{"n_head": 10, "n_kv_head": 10, "head_dim": 32, "positions": "learned", "init_std_qkv": 0.0182, "init_std_o": 0.00258, "init_std_down": 0.00115, "lr_head": 0.00785, "grad_clip": 0.5, "decay_shape": "cos"}
MLP neurons of a small language model. Each row is named by its layer, matrix (up: input weights) and neuron, and shows model dimensions 160-255. Each number is 128 + 24 x the weight over its row's rms, rounded and kept within 0 to 255. Numbers have three digits each.
After each neuron's rows, "fires on" lists the tokens most often at its 100 highest values on Wikipedia text that the model never trained on.

L15.up679:109167102121079122161178165147132143114094129126125135117145095104135136123154161123161118161114118099133124150160089075132096172126138089169131093122091119109198164124159121103109116145141099101118179128159157160128175102148116113168131109103148119128125107103092111095155175151120104131
fires on: ",", " United", " South"

L2.up396:134126118146065134127148137140086119175125140121164133202110097133144116123129114092110085130134145118122105140142114156138088151145116109105125101165082092138158165133146146139131132094151172093120146089115120095139132128092098161119102132127100151135099101093122132135135154115139137164
fires on: "th", " th", " Th", "ast", " Big"

L4.up952:122158122113144127120120145117098125084147173122142121130131113148116173210131126168153129104117102114128141125121102133148127124090124118133110138126114157118097107129153097149181089095128132138137096150137091160108122174139128152099106138142131152144126146121117150145090140104140091101
fires on: "-", "–", " who", " '"

L2.up1315:148123134112110140183120159163161153135075139134139177114168110152147110101083145142137129120150075127122107108129133137157098113118142177119087133124109096104100119125150105159112152167138156105132124071120139139151175114075100136150114124136109134127116131126121141120079123116131131136
fires on: " by", " from", " with"

L15.up1360:126139117170133140169136107147111135152116126127138149088148117104115093112140132147124120074131113128114109084140150176170114152149138099128098148093141125130090144167172179134147152134158156129144124129117112164138118114105123164081082108157194190122144143110116150148131139135119140118
fires on: " |", " 1", "1"

L2.up1247:114119118133129110129156138137174192111132103117129134129115120154100099116123132102127126108132066083092127126098170105125125158115094130142104102132125139157160142143143111114130146151127130123127109152119162122153148110116157130124134128110134112168171124136154097129145148130145099183
fires on: "\n", "″"

L15.up1344:052140099130098116108124158140138181095086137123147134112126163106142115094166125115126144150141142135102125113111124117187133152136095157141128157100133127128132141122142111144119120116074132162131109056124125152110161097109127145123143105106136083109130172160175102120095139096112178149
fires on: " (", " the", " on"

L15.up64:107132144119098112139105101141113105111096118134149129163118122124124150101136114095116090160136140136101076111102137140108082119156129114116118116144138144136139105171071125090151145125140175128134096152097154110184102115207159122179136099148165194091132119103108121139163122112134115127
fires on: ",", " if"

L15.up1375:150088101062163173137147147144198139142132089099145142097149159127137121121107146140151173102161101091100167129141109131047075123119136170126103139131165078115120085107098116157169135158153148092128112083122129120124158130112114162155134134119148129091142153127100126133109132131091069132
fires on: " by", " of", ".", " under"

L2.up964:128122076139114168194131174123109116090165094119105155093121148133136130186102114122141105151148136152151105146128126136157103072141130137128143141164098112140154162160157093107121146134101158153128149121111112109120153150160101098126162055124102127142125114106102124117135143178116146074
fires on: " than", " same", "pl", " Succeeded", "ode", "aster"

L4.up426:123123096143115042119118163149116161103089147142127145124135164115103116155153141101139139118095071155125149147148101125134118100152154097110143134157141132105120141142134101136175132123091166093134153141148102109134167123107115148121129089169149154130106125123124125113156127072161136139
fires on: "s", "io", "ies"

L2.up1511:075101121158127125183138119122156125114126135141106086150136099097081124134138093131101138123083125150130099120147141082110177138138147139121114148135130134147095126144135145111115139127130093144148085135144113133100134175105122076107104086123136096142130121115143126096093111126127121113
fires on: " team", " US", " le", " Academy", " ISBN", " BBC"

L9.up951:086137149047145106116137139130094083132136125182105126177131150125118156101136131140100084111111128143129164079117161158115121130118086137091118095120153131115134133153123141102115123088144149188131115154141127084118165151105157096104135099126119128123116149126148125111070162112096137125
fires on: " that", ",", " not", " said", " to"

L15.up646:122158121113156120136105096143105139197129125116144167104136133115147130099124144121116126126116136123088150124115155147163137169153119142150153065109151130143149105145133106145095178096114095085140155129137156121113141103151133127092101169172133116132127098095124100106111131142106145171
fires on: " the", ".", " York", " about", "C"

L2.up567:171135087130109111136133162095147130093135161112148093145130110121103117118133142126101097100097165113108113150136138150170062156131123140123134100165134123128164101131131125122122117095112162150160054141133137110126116152123112122130095128155110137153103146120143089127119123119176110169
fires on: " name", " st", " title", " word", " names"

L2.up379:144153100070149121126184116100179140129142126124135082148123097143096128133104155119144129146119115122153142147123132143125121106128145133096108136127132131123156123083154139141142123067121145144115127074166157131095142152153080148166104124133141146123137124129158133092137144096117082129
fires on: " under", " According", " prot", " pit", " Under"

L15.up562:170149137127183108125125125135161160143125114112123161121081134097144172061127101187154129109135131119139151164135199176097110134144139089148133112129166143125132154126111108134141127151084118117132131124129136109118183118133100107146150139163113131156142110123145098124157118093117132181
fires on: " at", " At", "ant"

L2.up918:125108143145152141131088152128099141145100177161137143147160154151107171123135118132141133131129095137095141131111108134141098115127092162102160106124138110163139108167133095164112117138090125140127115121110147105158157118108096179121133121167136120138129065129096126152159129072085121116
fires on: " |", " 10"

L4.up625:142095115102089107142137154105140150131157147149134131100118113143153147118106145174148156097148134136105146143129132165081106147132116069117127128129128090136136120143117100120117124116111133136143114101078089086146143146083152122119115140121140115163075133099143130121157101109150119120
fires on: "s", "ant", "ain"

L2.up296:100126151146133113128132093046127133142124120117157127120137090167110087148143167110127116144102141120139124174103134124142121121109093134118157100128148163124052149093147151115147172121117140144092107105155154164156112139137119124139103115143149115139160099160145145093081149087120149123
fires on: " oper", "/", " production", " tour", " operations", " produc"

L15.up769:101158113120152143147140102108141137089143155140138132142114131112075100149122105151126146156094141126107135132137105110122113148146114111153103114131108125089142103140134156151141129075131130126159114175169112157115117131151114081103115119106127112132117140103090117125117184142143093113
fires on: " (", "-", ".", " where"

L9.up1459:098112138141150154158131142111141136132137084125097072106078085104139154140116121132144134137113144126118128133114100127164107164146121103157147165137151137101164118120097127132146124111140159084161112129088106130146143137096132161106140158111149134119139123117125113134130124135158125136
fires on: ":", "\n", " |", " born", "h", " home"

L9.up1214:133146139108159112136127126117142151141105114117118104126110098099121120156123104150136106142130115118108139101113106144128111117113199120118144112144142090093168137083138156122122117149134095120149137131140158133120108131118153078132119108126071077109126146137100141113117108148152091157
fires on: " who", " that", " (#", " to", " from", " which"

L15.up527:175174154134135084116129161130185126135116078149148156133118119120147094123165084162104142171145146089135125134117120125181108115115126123165119140124141137059172082132138135114120118155089124147150136101149140172154121098103129102147108119149131140089078120134107168122153117162121132121
fires on: " as", "g", ";", " after", " to", " from"

L2.up1299:125142124130146185106149142147098134158190118112101163138143125112131154120110102126125135147121150138131124167132123108115150129123126123113123120134110139106103143188132091107179132148087136156136117106124152126166103165106140131127141117134114115118177116128138136115122159112125124133
fires on: " high", " well", " air", " top", " head", " main"

L4.up729:063146089108123099107140138143123135149128116122173112103143119137137128087155146120118129091135146115152105132135109147143108168154112140151193142084145094157130137139155141141083101110120129136112183113125141099134098088106133120161166103124086125080111110120095130153138152108146101113
fires on: "oth", " number", "if", "ine"

L15.up474:144150097131140127120142087131141098114164123129141132156076160071094126121122148169146182146128116147103106154135136134109113137168160111152166133123118185150126109138117157113091129126129099101149120115117147124124127125149118098136097097095119099139116113136166124164109154076117101103
fires on: " the", " The", ".", "The"

L4.up398:139123096130138138125147153140137129125108155129121156162138118115119124115097133134103128120152119113106088129109105131075121145132097095151139119091125161143120121135159138120078175119163135106099114105149097144140170085106137139136096136130117084110083078170164149131118150185123126107
fires on: ".", "-", "T", " News", " D"

L2.up691:144127115166123097126102117147121124154119145146143108147104137115126132126110133114118142151124115139116131143125129118151102197114156113154155119059117128138136144103159103140119125070177107100128131136148129121167150135118106116141141151127129113156126136153140141097124167116085144161
fires on: " the"

L2.up460:145129112136127137159124128132097103094104105094096068122128086121145109107163150183104119108116180131160163093154114121169138156098143088110095116165112120148110095164135080111125100117108148150122118132128112123157107118163122128123139101159143138124103136145118106117193143126071163133
fires on: " Cas", "atinum", " Pld", " GF", " medal"

L2.up1089:129145124123126120136095071124168135155123122139148149121113095123136148104101119163142130145160116131143144164144128135137131116114147119107141116146109126183142093107148073133189158079083150162088174165109158132138110131109113089138099153072197148120124113143157121115101122152125145117
fires on: " Or", " Mot", " main", " Mer", " Time"

L15.up1412:116122126125117136100186128148148092133132143151186115103107129158138052138167144091107152081117116086116127145152106136136097110110143167132132108153123127125118143129114097091106166121118181146132103097130130148114081153156156121142128096113096141115116122139077122143120141095123134108
fires on: " =", ",", " is", " ===", "=="

L4.up1199:087148115104136116150151146124133121117135134132133109149128100123143091133128127064107146129117107130116128146086170138111090130143119098133115091101122153121125125109144112128138099152159093106124174115120090161116135130107115130099122154127137091111162125118131121165133130079137132155
fires on: "ian", " German", "ish", "ine", "my"

L15.up727:117133102099153091131129064129128118114106143104118157087116128110161153112122158119094085160069122129127078078133141114137150113084143124119168151150131142100107122119105098136107139123113161130137147146113141158152103123179143138129157145155110113097153089121106126165097184125121119158
fires on: "|", ".", " a", "-", " the", ","

L4.up801:122130140163161131133132137145124120153149142132100090105145153147072135116096134153128124096146121152110162085142118122126113116125114159115177120110116089118111116163136106146073142150144146138144095115129127122135157180056084157098148127144121082118128061119162136111147122107119124099
fires on: " |", " "

L2.up1209:123128121156133153164114152113130127136112103144131103113151129145114168168106145107110131101148181135142103131089154099153118159134153135119104097107147126106099141144124153127143126151141139146115108113119110100120151165114157169102148110175092144130162147134087104112139126120130149129
fires on: " he", " they", " Cro", "ma"

L4.up968:128150124126146129128159146127173146108100139129123132087122179145140101094113124149114122084139104138126102067135120101133104162172161106136074140146118141154141092129146141123138165114126096097124193161134138106102124123142115106085129107106133139059091101137147123171142112137130117133
fires on: "ab", "est", " th", " Ab"

L15.up920:197167143134111181112152193112164128160131148146119149151139144124158120144107120151118118133078119073140140093075103172141142145114133130119132121114124162161193127104114113153140102154093131132116130124149132095115099086143106129080126122125147119122160109121149143134131139149109084142
fires on: "2", " 2", "3", " 3", "|", "W"

L15.up885:114138117113161118136133145155155145127110148086161124132183148171142173101153162100093128109145167115165115124175119097132136141139133130105073168129124163119180091126160106130108147148112157129118108140113161169138108087162173106140070129179122110116173073102131116170129147118148157087
fires on: " and", ",", "19", "-", "/", "–"

L4.up69:103122120143144115118159136142187164093107118089160121127165092116150127153121130117193089100121104113099127146107084125135153098116148132137087125131145132145133077098156121147159142133146156148154136130138130125109132108105128118114100170148120078119132124147092112152170104095105118123
fires on: ".", "iz", " Az"

L2.up479:129174132152079130150099103110116120114144143127139112150136109110128091137159145104136143153115129124093140100097148119126151149144098173102162143127163120103106184154119147131163172136092157144071137131126118141139156130102079151140117137119103089159139143135099128132128168099146114083
fires on: " more", " r", " Sur", " less", " val"

L2.up1513:138147123140134134131122105106157142118127123143143160112116127132112105142101068149141120163134142161078143152081151169122106137125086108189128107132110105119134095070106091109105082133124164116134164100095154164122123101124149126189128094146181150170186137077143146117120117149144117144
fires on: " number", " age", " 17", " left", " Number"

L15.up1192:170139149110150121118116129079133115111123122128122156134139111153144151115140123122137122126107167150155121129122088130174162109116123120145114136114161112147187154111124137142109147080097141112114105107134101109146132167121096115143113103130172122107154140095138157147134127111164085100
fires on: ".", "°", " inv", "iv"

L9.up189:147154127117108126105124138150098118127135162141096134089100144116125132155069124172127146110167098119121125130124087125121119155121185086126137141117120133105102158102128141092121146078136134094113119144100101061135084124117151137157163129117112082150127099141126168062110112098161120121
fires on: " of", " His", " the", "'s", "His", "The"

L15.up302:165111139122165159111128134130111137157141106117118136113143114105106085102117149137150139126090126151105128141112174110173092150167156155158141110100147170112069141115109125083136161164126136109174116127132147141079131143139152117175143121130110130143101079147147121122115131109121092160
fires on: " the", " of", " was", " The", " other", " is"

L2.up330:151121153109166113171136092155160145164123105128159120152105157140122154116105097125153140130121193127133126079098129111152132129150156153142158074141108121125158107101111123104123094140115131150140145156113161123101096112141119142194161111128142111106125146113094077118094187146153120134
fires on: " end", "umb", " age", " Communist", "end"

L4.up347:161134147110144114111139138180187094111159170093168148106097108145145098120099113108122125119064136139092143163134124152158125099168120173141140151160102147128084135118145114135127147123116112131120113139140159127122124132117155147104098084116149158116076086101111114132088143098158135142
fires on: " has", " is", " comb"

L15.up1223:119124154137133148109136128134147176093103118110179175134092141126145163145158166163133115135107137118083122138131130121117152134091125116120136088119139112103149155083128109113109155148138145140084124136160108150083125155170163147101156115115120128146154116083114128134125089070146106168
fires on: " n", " N", " 0", "ol", "N", " pre"

L15.up56:122126172139112131105119140148136144126168097071126164125145121116147094088142117151114175155131091162144096115137080142144161131122157185135087178132121152111152138155089135082115133102126157107124166111127119138174155116154135133120106124111140125110084130081120194096082145102152141110
fires on: " the", "'s", " and", " second"

L9.up1094:143122144130138116148122148117120136100127124113122110137121141103126115108107132159164114135130114114108152156150132135115178119131141129099172143110133162140109133127094125136140132126118142104099125111117121092148120113132115122128168129179096113136118114114075120148104114131136102135
fires on: " of", "e", "E"

L9.up948:086105147122157157130130110150165141151126107168154130165161088170158094124108137152134115112095125145165105100161144097122101135121085171158136133120135112109151127121086091118163128129143116144134113105118072121142148184107114097138140105144140128148089110159087118180143121142124129125
fires on: " J", " j", " band", " elect", "j"

L9.up1446:144130135108115113113106140168173086107127150090105125130141117102144151148119129158115122118142186127096158094100103143086122136141096169151125148143116134086099130134116141079136100133135157156113153156146115146095146147116153115115124114128166125156140114126131079078131137085090113128
fires on: ",", " in", " under", " to", "if", " for"

L2.up1303:172101138125104125135184134097103153098124116113154130102099051134137101145124156115104115163118099155139121102122115159128129136099125156117040148074115102127073135108166115109129127102144120114156151116135102117123123130149134143131128118176131155134114127150132100136075175141103160142
fires on: "ft", "ks", "ire", " /", "urg", " i"

L2.up455:135123135100123156158122108147110130126132134114146173140133127112128144143120151114156102117166099164092084134126150131162134123106103133165163111132128130170143102089154142125149170135146123094152148118116117127113109126085161145160099113148120076138163148105103141139111130131134119134
fires on: "ail", "rit", "ount", "reat", " arch", " Arch"

L15.up573:163151134150136138112090126147096168127116132146118138108133125169149171162154158143127094099126131159110144134134161124156104163094082126133101125160109088079153063111123130157111165151097128085157134164117127139088103119125150167097112132092165120129132143106158159155134134116138133125
fires on: ",", " a", " for", " in", " as", " by"

L4.up1136:127123097140181167147109098156165127119106157161084116127136115126118101100169082141139128118146169159138119113145130099110121148168146130149145181112150121116132144088096149086083109125143123150126135107097148125090115164112138137118149097093138087129163128153133071153110148112089126115
fires on: "an", "all", "al", "inder", "ath", "a"

L4.up820:150136143161140160113125111137102132096141168147161132086166143099104122180137096114120084101139144170132153168131148161139075156137147092130105115137127167157105157123134094159151096116102128123107127125149102117126124080160111125135103140115113149146113142167159093143101117108083114118
fires on: "-", "P", "D", "O", "S", "E"

L9.up155:066128122114154149111124114146136157136102158124135091097094108114141167151138113129130103105161132141146131164144110147102150142135182134173131094140164144135134132133074146138092125115153091132142143132128122113109106152132134090113073103106144100146106147099152129096111133126084115150
fires on: "ar", "h", " Iran", "i", "an", "al"

L15.up179:129152145108123115135161130109076112112123129153153137156113157141168156159140088148106085127122108133124112122130150130107110104144108147102111147131129178088068134176108106144137132117101176103159114133071110141158108110130140137100141106154147095161163127148130096114098146189118146110
fires on: " \"", " it", ":", ",", " not", " as"

L2.up1454:138108098143170111127110113161162143101128163152103154110117121131100147113111100110173150126108117147149173139110129154114058135146106125160117152160121063157150137111162131115138184068125105099115150097111154121131108141133098100193118131104129116117165130139157146136113170147191128080
fires on: " age", " Girl", "one", " every", " Number", " Dur"

L2.up799:087135130128137169162150148149133137180098112070167111157142109139126127146109211147138117088100149135151144153157142133119131125138152120110126101090128122156121132104100120110126170082102097141140110137159121097161170142137125152133176107151107116104137071146102114163121148171142158133
fires on: "j", "ij", " j", " adj"

L9.up837:122150116144093130150145099150118152118153133104146162149101101138099113137113116177103118152151138108131155126136109123112127126122104119119097143148118141100091100152131143120144194127134151099115126127125121125150115148132135099122085149153081146127145134135132132141115142141189156091
fires on: "-", "ter", "er", "r", ".", "pe"

L9.up1010:110098127173132109081099084156131188112103186145078115127111106096103136152105135140120106168153146160084105150096130112123134119106104149126134139127139170114136114149137172120103174128108186147126135087113161114137140124095127162162101118141145107169129115118110144133139182092090107104
fires on: "ch", "C", "K", "amb", "ood", "ur"

L2.up681:143143154148149108082143124104144113125101090072112130135096139153127065123131130178144128097129083114118115090147140185150108134109132160133162090142119144109115121065147157124126083152145113111137156131151097127073140154161127145130125084118118120169134131116120109113157145174133121141
fires on: "\n", " by", "inth", "ș", ":", " census"

L2.up150:101159162123127151136099122124148115132118128128139141131103107121129089128121094149114167123093133139152107123096194142116093105124117189170125124153127156137090131133158150116112200096140115104127124104147188147145100178162139143123111111110092136129114110116115146121104136132137170120
fires on: " has", " have", "000", " is", " local"

L2.up688:129133103133108131171138130104156168103137146142133135132158169127150158095114116101165155099143138145156130056096105129118128088182122171118153193108149123094174135094155152109092126102140117133126146147136107141116139161122151110094119139152126094131162113124124118185188128106145146107
fires on: "ond", " int", " Not", " ent", " Dis"

L2.up634:156171115149170117136135061119163138108136159107133125137099124135137134161115108116129118156101119122170141142132182109136115126151098082123161100093122138130127147079104159119113144184076161146122157120183137146097120135126118136138164150122113119129137159152135131091110118108176138135
fires on: "ur", "our", " tour"

L2.up249:100134077136108149138165096086106152091114124174114139117120151178073179158079122147158139155126116126123120174102140133090092112135116127150169136121108106115110148122142116097092093103155129139137139149124138127129077123138076148153129114120119092110146099127118108172122119116110120124
fires on: " same", " per", " An", "ode", " et", "An"

L15.up1307:193137107135116154136158107138148172130116138123116177127141139131103130154110133132164121137104114156143130193099132105156148106155153166141079142112111161150164169151137117142131106132144127131111082125158141156128124127133095157113129146127138126118139156123101127114098137154090086138
fires on: "'s", " their", " his", " its"

L4.up1099:177115101152133106142104126191129144136088134088142148104130086131105083141134127158131143142150133137117114099107095057155104150111135164134152134154131116134118124125131150115154076094175137117077153122109081138099118161105144140159130119155097117166151172146156140109150148156096113145
fires on: " London", "r", " at", " from", "i", " York"

L9.up8:152139186170168115112119110160133154140120119119154150109111139128161128131129138147124139108126126135111123111106074107152098127130103125147155146095146124113137104079101134130160100122174143082120116131122102137121102131134142152153128148159122137102156125158120135086137147152145163125
fires on: " the", " to", " and", " |", "\n", "."

L4.up1472:123150152145146111106100113086134146138112142101141158167098097104151109131147186102132140132176077129154149082155146092136101111114177182080132156130112099122132146152111126116138128150102139141146123155131142158145165149178134152170126129101107113118135162104152118136121149122113135144
fires on: "ance", "'", "hip", "ual", "ure"

L9.up199:120157134148145134151149180165167139078118171113141138118146120154133164150141151113117115142123162108148097176132104109154105126155139147165106119132142134110140114103116177110128122169126110136107132161127125141131119160113128114120109115128141137104180146106102104155175125141130135155
fires on: ",", "."

L2.up1168:129144099157114127138119109159129110132175122113143106139113166144083128132131173114128139122092127121117157146158118143153085144146159143124102107116142145145146146131127111115159168155123105122124156099142126108131113153113151095156108135109101080156141139152150104125124116147155132128
fires on: " home", " back", " her", " Her", " Life"

L2.up527:132144117139105101146114171123120139141123117128111129093153147153158101144124106156138150115129124127155078143059187147141118065152143143159098090137117081150132093119144137110114078130163110143132099135089120144082081166141136140156123122121088120098179128114112131128093166137096149088
fires on: " building", " character", " Pld", " Website", " medal", " Pts"

L15.up783:141136149069149161121143078153154125095174111115134110164141158158121128120164149166146134104122165102152112157106079136182108172090103148093146144160103156127161174109148122123161123124135126163143118110135149118123140130118138138155166124105128134161134123139096137117097124147092107114
fires on: " |", ";", ":", " was"

L15.up339:109132127180092098141101125152142105151118123163120148132107125109111155094099149146134101103150088085116104124122107159142151149152116136116142188125060145154143104119140169159137147113079116148156115138049158122112132115145125147150118074137113116117109142103146170143117125092112130131
fires on: " as", " a", "th", " elected", "ed", "ing"

L4.up890:058152090164093142112131135161154144122157140139125125134120132162143168140135122125188115091137071129144177115122162147148132124078113125144122101169107124132102116142127127079116154104147156085153112073132173098062136149084132100134084113097108138189146119151185130198143135129130118146
fires on: "-", "ical"

L2.up1373:106163148116100126138094098140136124152121134161127159126152129117154113117089129088168131099133143128142116100108117122141082097132093120147125157133151127107169098121171135169130108136145104158131074125107114126122121135117129120131094138159090127173114157139163178134147162137108147121
fires on: " sp", " was", "sp", " set", " released", " dev"

L2.up1317:109093132119119122117160063128125143160130117112143184082133135136098143168144120180143113141100120103138156095125136139112151142104153046131139135137128093153148145110111133127142131120140119089096122102115136159141170103133137145126114141136148132095137071122115119106128096152109128144
fires on: " |", ";", " for", " 44"

L9.up550:159083105166134124150137084116151099109111103052124108114093118093117119143120117151163163147145154139178113111113131156100116151130124123124146154142124162130108105117133163167124108103129202088161151168169171103112111103088099129133135085173139140112168146098143085121150149092158153118
fires on: "|---|---|---|---|", "|---|---|---|---|---|---|", "il", "|---|---|---|---|---|", "|---|---|", "|---|---|---|"

L15.up496:127114120132136147150125106100142141124133156161099079121136119098094113155088075142136135075094099119160120123160105113142187133101129107104097099121151180101120091100114113105109153105138166176124090118181126147144099111128140154139126104155129110120135147109106136146111126093131132168
fires on: ")", "s", "as", " is", "ations"

L15.up1235:122140119124148170123153113119138158134139123088137094082132151122116142114126111109153139111122117155098107199159105125142139162127110116139106102155144168141139107102098096178153138100145124136123107140167122124159122121117126146169107115159173137140144089149123143192147140154128193137
fires on: " s", " t", " inc", " ext", " l", " poss"

L2.up1539:142147157110170150131170154156099132118101182107135094155104142098114091144109113151142125138132127100125110148111122123095105099147150151118110113132125136108159120139108121120128111102158127156132148125188130129109115157159089133155111109121128140111142123130100080173158127133151131151
fires on: " other", " Other", " known", " name", " unknown"

L15.up702:110130080122106116139129097160124142154129125116074098159127127130104111130135139121075121140121137139151081098145139149184140154150145168139162191160162131177140163141133140155122140114128112120127116141096088140126112120135111119139135122169110163135136127125123164125125118106122113140
fires on: " a", " no", "e", " as", "inc", " two"

L15.up1508:115158133127085112132101145150144125096099108137159135118147140109177163121175099150179160144097126079119119090145138163186113160130098115136151107137137117119115142125120092117157118087096147121143128112107095171126126160108146127147138140121109082130117104106115161128127159128156140150
fires on: " (", "-", " Best", " co", "born", " an"

L2.up559:142130141179108135187092113099144140118153118146140167168134107087154125131123172160113129132111095139112114150121153143151139104140114118118090130133147115116154170062182086151151135145142068102151124115165103084106107134119130124123113153147128154120110145082141107140125121128105127133
fires on: "ack", "ck", "aly", " Comp", "gh"

L9.up1432:089138070153109169157121128143129156140104118122159141123111156114107138108094133123133116120171125090095100115125123164117150139116111126125130151095135095141132129152176136116142160117141108153117142155116134134115151112109102159135110111105124109132072122126128167195117090042137161077
fires on: " |", "a", "ed", "en", "u", "er"

L15.up1346:110139164138176169155113125144135141134130122109141167088102168110134161125127124180135133139134104148147139099203137122113173148122139142148153116118104157107127116111146116106156132147134130134117091127119128142155140142117132128162104121096146112139133138103098134137147122104154115069
fires on: " would", " will", " to", " L"

L4.up1327:127141128118149139137120078127093146086150120108162160083115163102130144130133137133153142141103152138121141109096122134121112142140100117130131091163144111121112120173129136114097143096077106149092117181146139146137123109116119121139110105127114135090153097132091167099130152136127119122
fires on: "ec", " per", "ev", "iv", "ch"

L15.up1301:093136118143108113098142096170142147102146130125134170100132169159129112152123127129142146132136110131110117113139159133163125134126140086136158165107132131131129119143126113127113159105147140166137099181150137091120142151139129145138118120150140139146145080075121164113120108083183108169
fires on: ".", "-", " &", " K", "C", "c"

L15.up1533:161129087083142090130139123121120091121071133139076174107124101086113152137136074107124122143109126158155109128141106139139117143120147151109107162054134179125125176141128114125138125120142129126101146140172180167145105118141152125121142103116127071115117127081144174113089155129121110119
fires on: " the", " this", "th", "'s", " his"

L4.up534:159123082155077105151122113156113179128163167140150116156109108130115147098100160117093166099091106126139119097132076137160093143149152116151083126136098127135131138137103116116160132114128109087164115082111125122095080130144122141126124127074157130120145156134143150102160156122146120170
fires on: "ast", "th", " ag", "ath", "|---|---|---|---|", " Europe"

L15.up321:134171106127210156139149137151126163133147127153113118137136191111143114141130136152099093102134080123138138124120148137140139122135138110113132146152101119107154132133133101134140163146133131119162163136117118129134165117145136135133112159109111120039135112093104140182116098139142130102
fires on: ",", " by", "al", "é", "el"

L15.up305:132089134148131122126096146138081048130137117114111177131153106129113122128142151162080137121109109129132103108148172071096156122135123103099108150130099154133129127131160163111121128085123115095160136119110119114144115080111151179140142151143132098123126132146119145143109139134143133156
fires on: " and", " or", "or", "'s"

L2.up1375:087126126132142145160127142159141173153105120152131127121165114173142114103122080093161140129105145146125109144111121106177118142135141143113114131120167115156139148133137111147136141133154119120147123113070136150090173140119141160119087149124130130125120190149123116135083160104096132117
fires on: " district", " Team", " District", " team", " family", " individual"

L4.up402:100114120113133075122159110161117134132141128161142136159150117117131109130104103124130138117109138095117099086141116149143093123104106130167161157154117155178096122126120169170114125106097155157137142184108109137146113126136143180116108147160108097097158163122114103108153161147127126182
fires on: ":", ";", " as", ")", "ess", "e"